From a checkpoint of a small transformer trained on Wikipedia: 8 layers, 7573 steps.
MLP neurons of a small language model. Each row is named by its layer, matrix (up: input weights; down: output weights) and neuron, and shows model dimensions 357-484. Each number is 128 + 24 x the weight over its row's rms, rounded and kept within 0 to 255. Numbers have three digits each.
A block is one neuron, or neurons of one layer that tend to fire together. After each block is what it responds to, as a language model described it from the Wikipedia text at the highest values.

L2.up426:131142083092122123143130116124125143121091159109159108105219123155135150102174179146158116145136186100121136141179110123096107113114154112192170168156114124141112134096141147129126117122110130157184152152161170136121087130096141115123116085093100147122121255111132131132100134118086100136154146158148139160136106118132137126068143122143118097121128117117141125126092146149113143124145
L2.down426:122128117103126081118139137105116136131114108103133088094081103088134095143130085127123145115133108077113121148109070124165140126118108102119110121077129113118175097140135126082164169148142115076134137116113127195086153148120105122126132163126158115118172147100125115113102107151172088097130110113095167143159116100128119133097115159154143135124112146135111130169101097119123104145140
L2.up540:129094088099117073097128100112119147080105114149111177157139167135131139154093152128123126122133107101137136123119118166109135118112132129137168149157117126127150148072080187091138137144124161119161172156186081118155158134091109162114149078136133179131168166104110123173097126126132118128111082118092155119083112118130158172147150102128102144114086150115173079124101107139149126139115
L2.down540:108125167155132131113135135143130172130121125159142151179135096130106136146132171197111122102141181135132130123093169134161122119124119101167131117129124103154130140089093104120169093146134167132113121092148107115104145113166143142089102161080103133126115130130126147147144143106155145119150135131098145082186094145076102132139099134134102092103110176133126129147114110144128093152064
L2.up956:143126112129112088101151153127109168127122117186099189123118136123119119130129158143156116081104159106181108112138159137087115153139140120103124130152075128102137107136141188121138134138172118129119167155142154100165133126069117166164168123135150156162154145090129115119133125095092099135145180142109171141110118132118152105098112110151082131118098096119118087168099140137103098137127
L2.down956:105119092145141112116144129125075140142166121157129123132177124131121137166117138108144115124111107138090114146100157102152118157117134164139107126111165146075132123085153132140145119099155140091120153131117108128153118159117109166130135113148152142134081157131149138137102134133133155104119142099116146117143122189107124098159135149132120141156115153177080133093129127166133142135131
L2.up1040:118108158128143129114114148144132098068149144118116151115153130147148135135092162127109153151090114110112081150153148152091090122108078108139204140092097125126114135072150154167158082150140136106154131131165116116104059125109173108109150120143115103157159144136141075110147132061121126097139114130158136133123145100120154099095109127162104095115131167149068106122123154093162130111115
L2.down1040:162084112124129083121119119100161137165155163196176116152120088140080093118142127086096149125095115085124092149116127136121119109153162128119111124109129192139159118134097095119142148135109080070108110136118124157134124178140082139148154143083177160171081206128114151137153144107141148146114115111121103140145140123145145108096133115144119122097153103132098142100115106115089130121119
Description: Compound-joining hyphens. Hyphens (sometimes apostrophes) joining two parts of a compound or name, as in Piast-ruled, Iran-Contra, Hesse-Kassel, PML-N, Li-ion.

L2.up5:119125105101162145169094116127153078098116079157116126105118118155116122123162120089081154130147154146171169119076140199128100098127138068115140130144101124123162130100134158153109154134114137096124116115109134090120139139145111091147101087143086149148127160132133138116136109087110095113106094118129218118138154117126125115136148090134146120137149100114128117144092190141131146146127
L2.down5:113137111100172139105154141132152135126096115138082143091094129138102136093112127082140142163126165115128145106127126145170120084105126118152103151105128116117142174093161134141114110092131127115089077161163103106140122180112103114155143105151140092117144142086115112134124064144146098109136132154131145134136152140148169113106136110107102105089117134133135135109143124138131069090126
L2.up988:176102113178127148094102128132099117117118152138115111136145146152105101159146135185179148135115099111129133109145162153146130148136116147082140118107110116144105159121106144143120140153099142120111159145137126118152110153112125114160150167101105131184133128112136126107119123126105169146108123102134145134085148121184132166125143131096158101153135131102157107126083085110137129144142
L2.down988:094123143157121095112140127159141138127123125123165141138097152142091153138114105129157132115108119116145138119108134136110112126109130112091127140103096161133123177134106111104129135144109085068139133122127143133214103154114151174146185128124143124252100113134154159123135142096106155136078133114123128106086133120173100123115170123103154102121137148104110113123152121108152119112148
L2.up1268:119135099163097114140109170131125107142165142175113151130133080127124084125131111123131156078103103099145148124090178174111124142177143114119118099137090124116148116116139114109114143129090220148097116104149135091111126136124094155114122111126112116141091134144101159141120126165069110095122086125148152155146137134090086132114127105135125162173120102118160089160110086076118124153136
L2.down1268:143116092136163131139156149117085166108135114144116116150071104106155153088102066121097142116134134149193137124141141125149131137159125146100149149143097134119132146148157141125109127142064102090155105106119107136166161123123117100164126195153116106128160168105096130123127102127125157142133126112128119120123115160106130152122176143086158148162160116100140141112074133104115125128103
L2.up1399:107140090112115144179135134130129109143077140110112113085133087112137132126108139098109182129112111114093125110126098105103143117170130113135075142140154143126134142120163096141109166146114106112119152121101141096161114164148140177154098129111108101155135103209083130148148115115094118149141140118136160115102103119120103153105136119167115149143135127144162132163101186088118170137127
L2.down1399:161141126143130182131162110212121132162131161135138127134089131173138102111097063129148134131169123111149090136110118100115122110143073142149135101100124128118114110136134154100109091112105120143150127160112121115130143093112114091127122120111166140145120139081149106104111189147138118130220128127149149132126125140097132148127119118123197160130113124136126102127153143156173097125126
Description: Rare-name word fragments. Middle or final subword pieces of unusual multi-token names, mostly Latin taxon names and foreign surnames, e.g. Phytoce-rum, Oncorhyn-chu-s, Modigli-ani.

L5.up257:141128182141104107168146095133150121120119120130123150130121135104148132102124136124132106100088120121126123090109117167112146110103094200127115149111122146103166109162127133141145127122115159136150129146105146143111126104197115099129154157138123105090124110122109137122134140161094108127140104105104158105128129146127151155088125102178145156116140143067128121142120126122169142142108
L5.down257:125136123122148111100131120163144135138093157124084143155134144121100091142149053151136144123140174146177124120109131182127172109143099150138146119123160129156124100150140093125115087152132144115108184153106120174133123121131084145141126147114148146132122129121083128073141151105110079199199113108054147098105126159131149140110136140161128140155078146113097141135141096125137162118131
Description: Before numbers and initials. Tokens just before an upcoming number or initial: score or time digits (gave a 9/10, – 8:38), in/to/born before dates, table pipes, and periods in S.M., D. K.

L3.up79:132107126134122144089118091131132119097109109150163141130085163126117145131149124154114139141133179176184103123145165099148112125119154097134133128144133143114150137173165130091161126153099140132114130108140154099124131125149186163134108156188095086120157095126161124153108147170108130147139111076127125116184136102161118104137092125144134155131133119134112146132147123114097083200129
L3.down79:135091143156106133124158125102126136121121091090119131061166118127141119120141124127140133139166128113127114120105122150169171122143081125140075148110099103184117146081103099143129118086134135108145122113128142174083099108152146123117160155150152082089152095114124135154097117112136119162104147114157104135132113128131117161146143104155114115102102107071124142145111143134138125132169
L3.up233:119108101140105077144114129121150118135135092119131156146095114167156103118112128101130118150150129140173108136126142133144081140144159115094147204141131134158172135074137140125124128171103101118178128139108182123128131124111097116139138104118109115103077109097126129115111122153128171123142118132155117095184101117122124108156111138130152132110148152145125150144156141135166133099115
L3.down233:123169122129171147124136126121127131111128164149141137109117153112141085169114095104127148150166117161122129164102107136104163129145133111129097052168169134140129123111149095127104141142123121120122147150129109103098141117133098150180095141113106110152081136154148107158125163113118076123168113111142138113168122126123124102127112133123129129150143147161092100165134164109124083099136
L3.up541:156134090163134144135128119129110100099151113110140152195138140174142137129152126104116124137110177154167108197130154123135130142159135184131155134196127160154155140129103138120130149135091111085121128132132157160133118112132134137137114124123135103103142098127125170092082128158119102139148139090149113102131116111149111129153122142146128126149157145137083139114098170147134112106166
L3.down541:125143167146100141083110137136095148148134121126075117073112144163099128149099128156194142092163128142132150155183092098128148115159102111127131116122144121126156116082144111114107140109109134115116115154124155182128130093121106105139149129128142134157128111119123187130094103125130100139141085140136142159127101128085151124084129117127141077152130132149091104143113116119103134116089
L3.up877:111141123157128126174126124127132161111100060084135140124161177123101107127146134114124127096139134150099123128157103107096150135154147130116134115151181142106124126100141106100128084141076110101107119126109085123116177119120125149157117101137117144125168087133147188131101131099160101167159158129145120111170095144131134111095098129114124119112121142171109176120128106139127134123133
L3.down877:114139124122117143159118141137152072111147116136146132172070123108114164130151150173137122116108148126102118070180149136126099084125116163107101126114154108187161154078154115159132106103114079105094191102127124127148128129117105136118084124118105134177124106084104109152156062086151151132127104132115114117103099115119143109190110097110102141160140130115131129135148157122166146135123
Description: Abbreviation periods, mid-name tokens. Periods ending abbreviations that start longer names (Sault Ste., U.S., e.g., vol., No., c., Inc.), plus pieces mid-way through proper names (Ho-b-bit, Lo-car-no).

L5.up998:156134096123149099157126129099143187093127094149111169139130121085146140125103120108130137145144103138127154114148139141145094141144191139082148132160082137160110108103151178123146137166147130105131150108121141106119134091120115118127111106149144139157120143111133132198162167091110148135140085124114116148140087117106146127092119137132113116117086155142079095122100154115159083141129
L5.down998:133133137144132171126167115134119139102146125050139158127110162146110117112119107098179100126140126118130110140147107158170138114110119107146119128156119124113117140130082142120111114093135140116134071113119112105125151126217141149105134126101129163170153126079092158120133124122131090133130135106134160124122115109122073152100146160103119136154131138108167104137127119166124159090121
Description: Place-name generic suffixes. Final word of multi-word proper names, mostly generic place terms after a specific name, such as River, Creek, Street, Peninsula, High, Limited.

L3.up596:129096127161127096136107121131100076167135106111151117152164139150126116151159160113074112147086150144083116156125135112093118145147110164142140130114153129141169126127120127112168088076125134117095113127129120143094114127086130136109138119120139111142138160107100147170123113123187084117145161133158106079165122096143099085096116136100133151118125162135146152137138110122135159115104
L3.down596:098148178101133105155150113116150152104153176148123122119119123132149127137139113140102114129126092147116115076108124135141130073144132141109165147103157112132111175148138152116091080094155129145169127154151126124181140095113124110091109143121101129120129126106122124108163092110151159129136124175156127151111133099132137104133143093148129137127168118160123116103092113123096161106123
L3.up651:114090121125133097102098138119077121117105147161156139075143148102141155096142087127150110083155142103136118156129131146160107132141122137131124086122134123137107134099108132096161116128142076102095145116143128146144161161108114128134155121092140146145134154078122108176116135162150116116141180095115137064159093102122130129140121098155133120098115142100120144141162111149128178102152
L3.down651:110083111139134085109127139157128080164111099122107126152157115146161153115122104127113100095140173158114145136114154178150110145136150150124129153147102136174142133139177140157090124106086104129107113129136149167079133175138124102090156104104118125121125123136165074135129124112142150118148117100137132132094065156125102132130138120097137171121129155174147122078119146138105180157100
L3.up1027:117145111131145116110105128113062159112107125136154153143069127150127117121122132097138132121132105143137101106112127097128123128124094124087112125101109075141181135139121142165099174128125100115140168128180119103138134125158145169108151130116077103092130140120121128136088143131152084143087134112161117129132107116149121096147137145132113077109114141108143129122123110131127138165122
L3.down1027:164137134149074156115090112142146128146177130049139122119146144127125122116093138161086119122067116101123110134114128141118141128142126119091124161080142145101156143126121120113114132147122156157158080137119096097127135113057131089139166122116139132163149111125156131111079101133133190106038138153110113102132093108088103179097150118091147120132130175096122144119134118130128164143157
L3.up1534:146069111116177124123115116164111115153112119156164102119109174120107122118183136155079135120109098155090115131145116150124102116114100092128121125130141055159145099145128134109109101167133092093143133128120129110118103184143066165156109117190159128128155076095127148128151092103135146095132130162135154128108124169100113112148131101130120172158141155137127098168118129148125121070135
L3.down1534:124151111188098145117188142140097118127146120096122105116124125111095085076106129136097128109109113120108122126134138069101150151145122124068120129172140135093189094115186197123109142109134134128178120123189133113159084136131142105162174091116119151158108079135097109167189155088163117108092116134110134104134151104088123106145147087147140123106143136125111129099123110094121090122166
Description: Self- hyphen and joiners. Mainly the hyphen right after "self" in compounds like self-portrait, self-publish, self-sufficient; weaker on other compound hyphens, apostrophes (men's, couldn't) and mid-word pieces.

L2.up356:147106143141094135156121133092109114105126154138138161084131142114159043133127108167097151133088126172143058182122136132143129162093125142131158155105184138127137045101133120099134114129126086126140101109095150141140146141134138126084125133111123103178160101114125104101105126148140125097127086119131099111160123084096084161094143119121096142137111125110093097109100122127119110142125
L2.down356:133105114139148132117146107139108095128126105170146151073081094118118057096096142197137164109109135157151149132109127154153140142179064111122122152095121136117145099161160129101102124101125129149139115140119119203156105116128094104104156148123146129127112139125108136144123164074116100104149087173124124172150117119113141153117130149100081123133156175167091162131124148158112155103097
L2.up1241:163100124122131109152097157138140180127127101118106140075121133128154172133126108140052122144133100109114112109147129151157133120118131166117145149143150127110097119137102148136127149109128108104140123120118156114124130104150121095143144146091123143145141118138135125098106110123125101149123095123118089131128086114106168151127129121120151094129128144150063139068112112151141148109123
L2.down1241:136120096128153150135153125149110134145094150155127141141122070137104125087117136103112089112122120114130151123134093104179097170141145143151120150107141153128187125115121107111111111118158159176133145118138175184144143145147108127147122112095151136134162168161113107145106133128129160117114119176090136136159135142143141155154168171143093150114132099144167166076112137135125099119099
L2.up1354:122087146114139107120083120106135076131145105144140142140103136059156104136105149131115109146144082151146111114139111098138162181097142147115072146147138131159147128072080117149174125157074112134106122115186147102132124137117150126141134163138105139119156091134116159153134161124151144132158162115111122111092105091172145152106130136128141136101126169106140143135142142139129118141145
L2.down1354:160114135141184118104101142147128088154085141124081149121118114154149138093154154131139167114097115120089149143115128102126056143103067086161156126061164123133141113157152092133133125129163129133100094157122110189127138113085099154127148143130139109135149139067129103092174145123078148155180157138133151154163146127088121111128116129137136125143117151132131133175129125108116152144115
L2.up1471:144072132139116173141103108113129159112125118084071140130103119114145105150125107109103160148095106117164125156127121171154118120121091121163134131151141111085136120104108130106102157146131116103110189125117182120136117086121092117157136134109115170146156134121116137159164152145177124152118108184162118137147129156080156130131112126102152149109098118132170137128152175122106140104146
L2.down1471:133138171149135129105154125123113180131095153148187137110093096116107123089107124122141097123117102093096112140139162125147172114129124163109188079078101125153156153118128149131086163174136106122155099139140143152119109119114103114120099137101153178103155149092143131138141146138135122107071118120154133161167140130112128146156145143115126159110116090095180109131146101183128124146133
Description: Mid-name abbreviation periods. The period after "St" or an initial inside proper names (St. Mary's, St. Augustine, R. de Boer, U.S.), plus other mid-name pieces like "of", "-", "Saint".

L3.up401:187128128131170094156073125126095165136119143152153136119155100106097131152171144121168117152163113101068156127103135154122136171134145132100156128104094084203104127147132155143117134160131185098120114151132132083098108166133154115130102147133091136144128111164114124125191122113141154156149164127128142173120091152139126095125139091133095155113102106106161176120103109100125146111143
L3.down401:124110113094095093109131126118149150122127157173132170181134124111124159111132180147125089173115078100112125154117170118134123133122165119130123134129132069126105145117118114136095124130104107152147118142169117094137105150127145087149152094127139126108165074146149175153141085116108112151188096087126136126156129156187132139092141075096076135173148121079128120088114171120123126138170
L3.up768:141161117109119117120118147143112132122136146132158149145126095142088133142140130128059117095160094138102125150095098140168110171134164108140101143142094147103100135135120166131129125145112118124133089133120162110162124135119160161136130101156098149103110139142179097091109137111155175160147140149127136117150129139187131118155133095147083134110126127144102111108152117178125106163094
L3.down768:119081098106095112099156111133117182064114146123103103163156126137164096107102102150149143141110118112101126102196107127135138119092148204172098146129101121113151115082131111136124107143133168099154091121141112097100114136102118117088120136109129110109159088109152137129175113139126156107082128113166132134145106151174140114150137112057138131126125139148090120142171149127093149080108
L3.up1068:161185127131105099165117103131143173114110135161109140145117136129119128114142149088107105158100179064137115115131118094120146105109104116102137119124115166129122111083176154145134084115093138092139153121136144109117140175117115135153134165165131092117089109196152157103127118130145187097153163141111116092100124120144142096135151071099121119074109140149156106135103107126071108138116
L3.down1068:122112139167147155144193160148132140183096080126108127056110147090168113090124124113142154135131125153164138101141092141141142132158095091161167132079139142111176154176133122138100130112102122086114161114090151160152135143144099164096102155155122133126152125078136102121118159129101129147172129168110127132128159104130116122122068145178198122124138124134125152124104097142119146102129
L3.up1384:132094126117140115131127136108127136098165124137164156143129140123122132123135146117129085115104138116108113107117127116123084119155148082088128106064107151159157181130156120126116122144077121119134136097130141100120140129164120108146130127149100116114102080138096124161103142109086121169110108155130128118120117110123124118089147115132114152173132145118157169140144143129122137106108
L3.down1384:108155115064142133154128121187146150155079103109151165140104126098173136118164118129128141120128134160100158138149127168151152131132162137105168132153098113110137140153128132154113122123127087096117156118129133152159058155130133123088125131114126092102151170141082114152143130131130113096163160163112148132155146177119145086097087151122167174161146112122108158165124133114107105155111
Description: Proper-name completion token. Final token or word that closes a multi-word proper name for places, companies, labels or clubs, such as Lake, County, Records.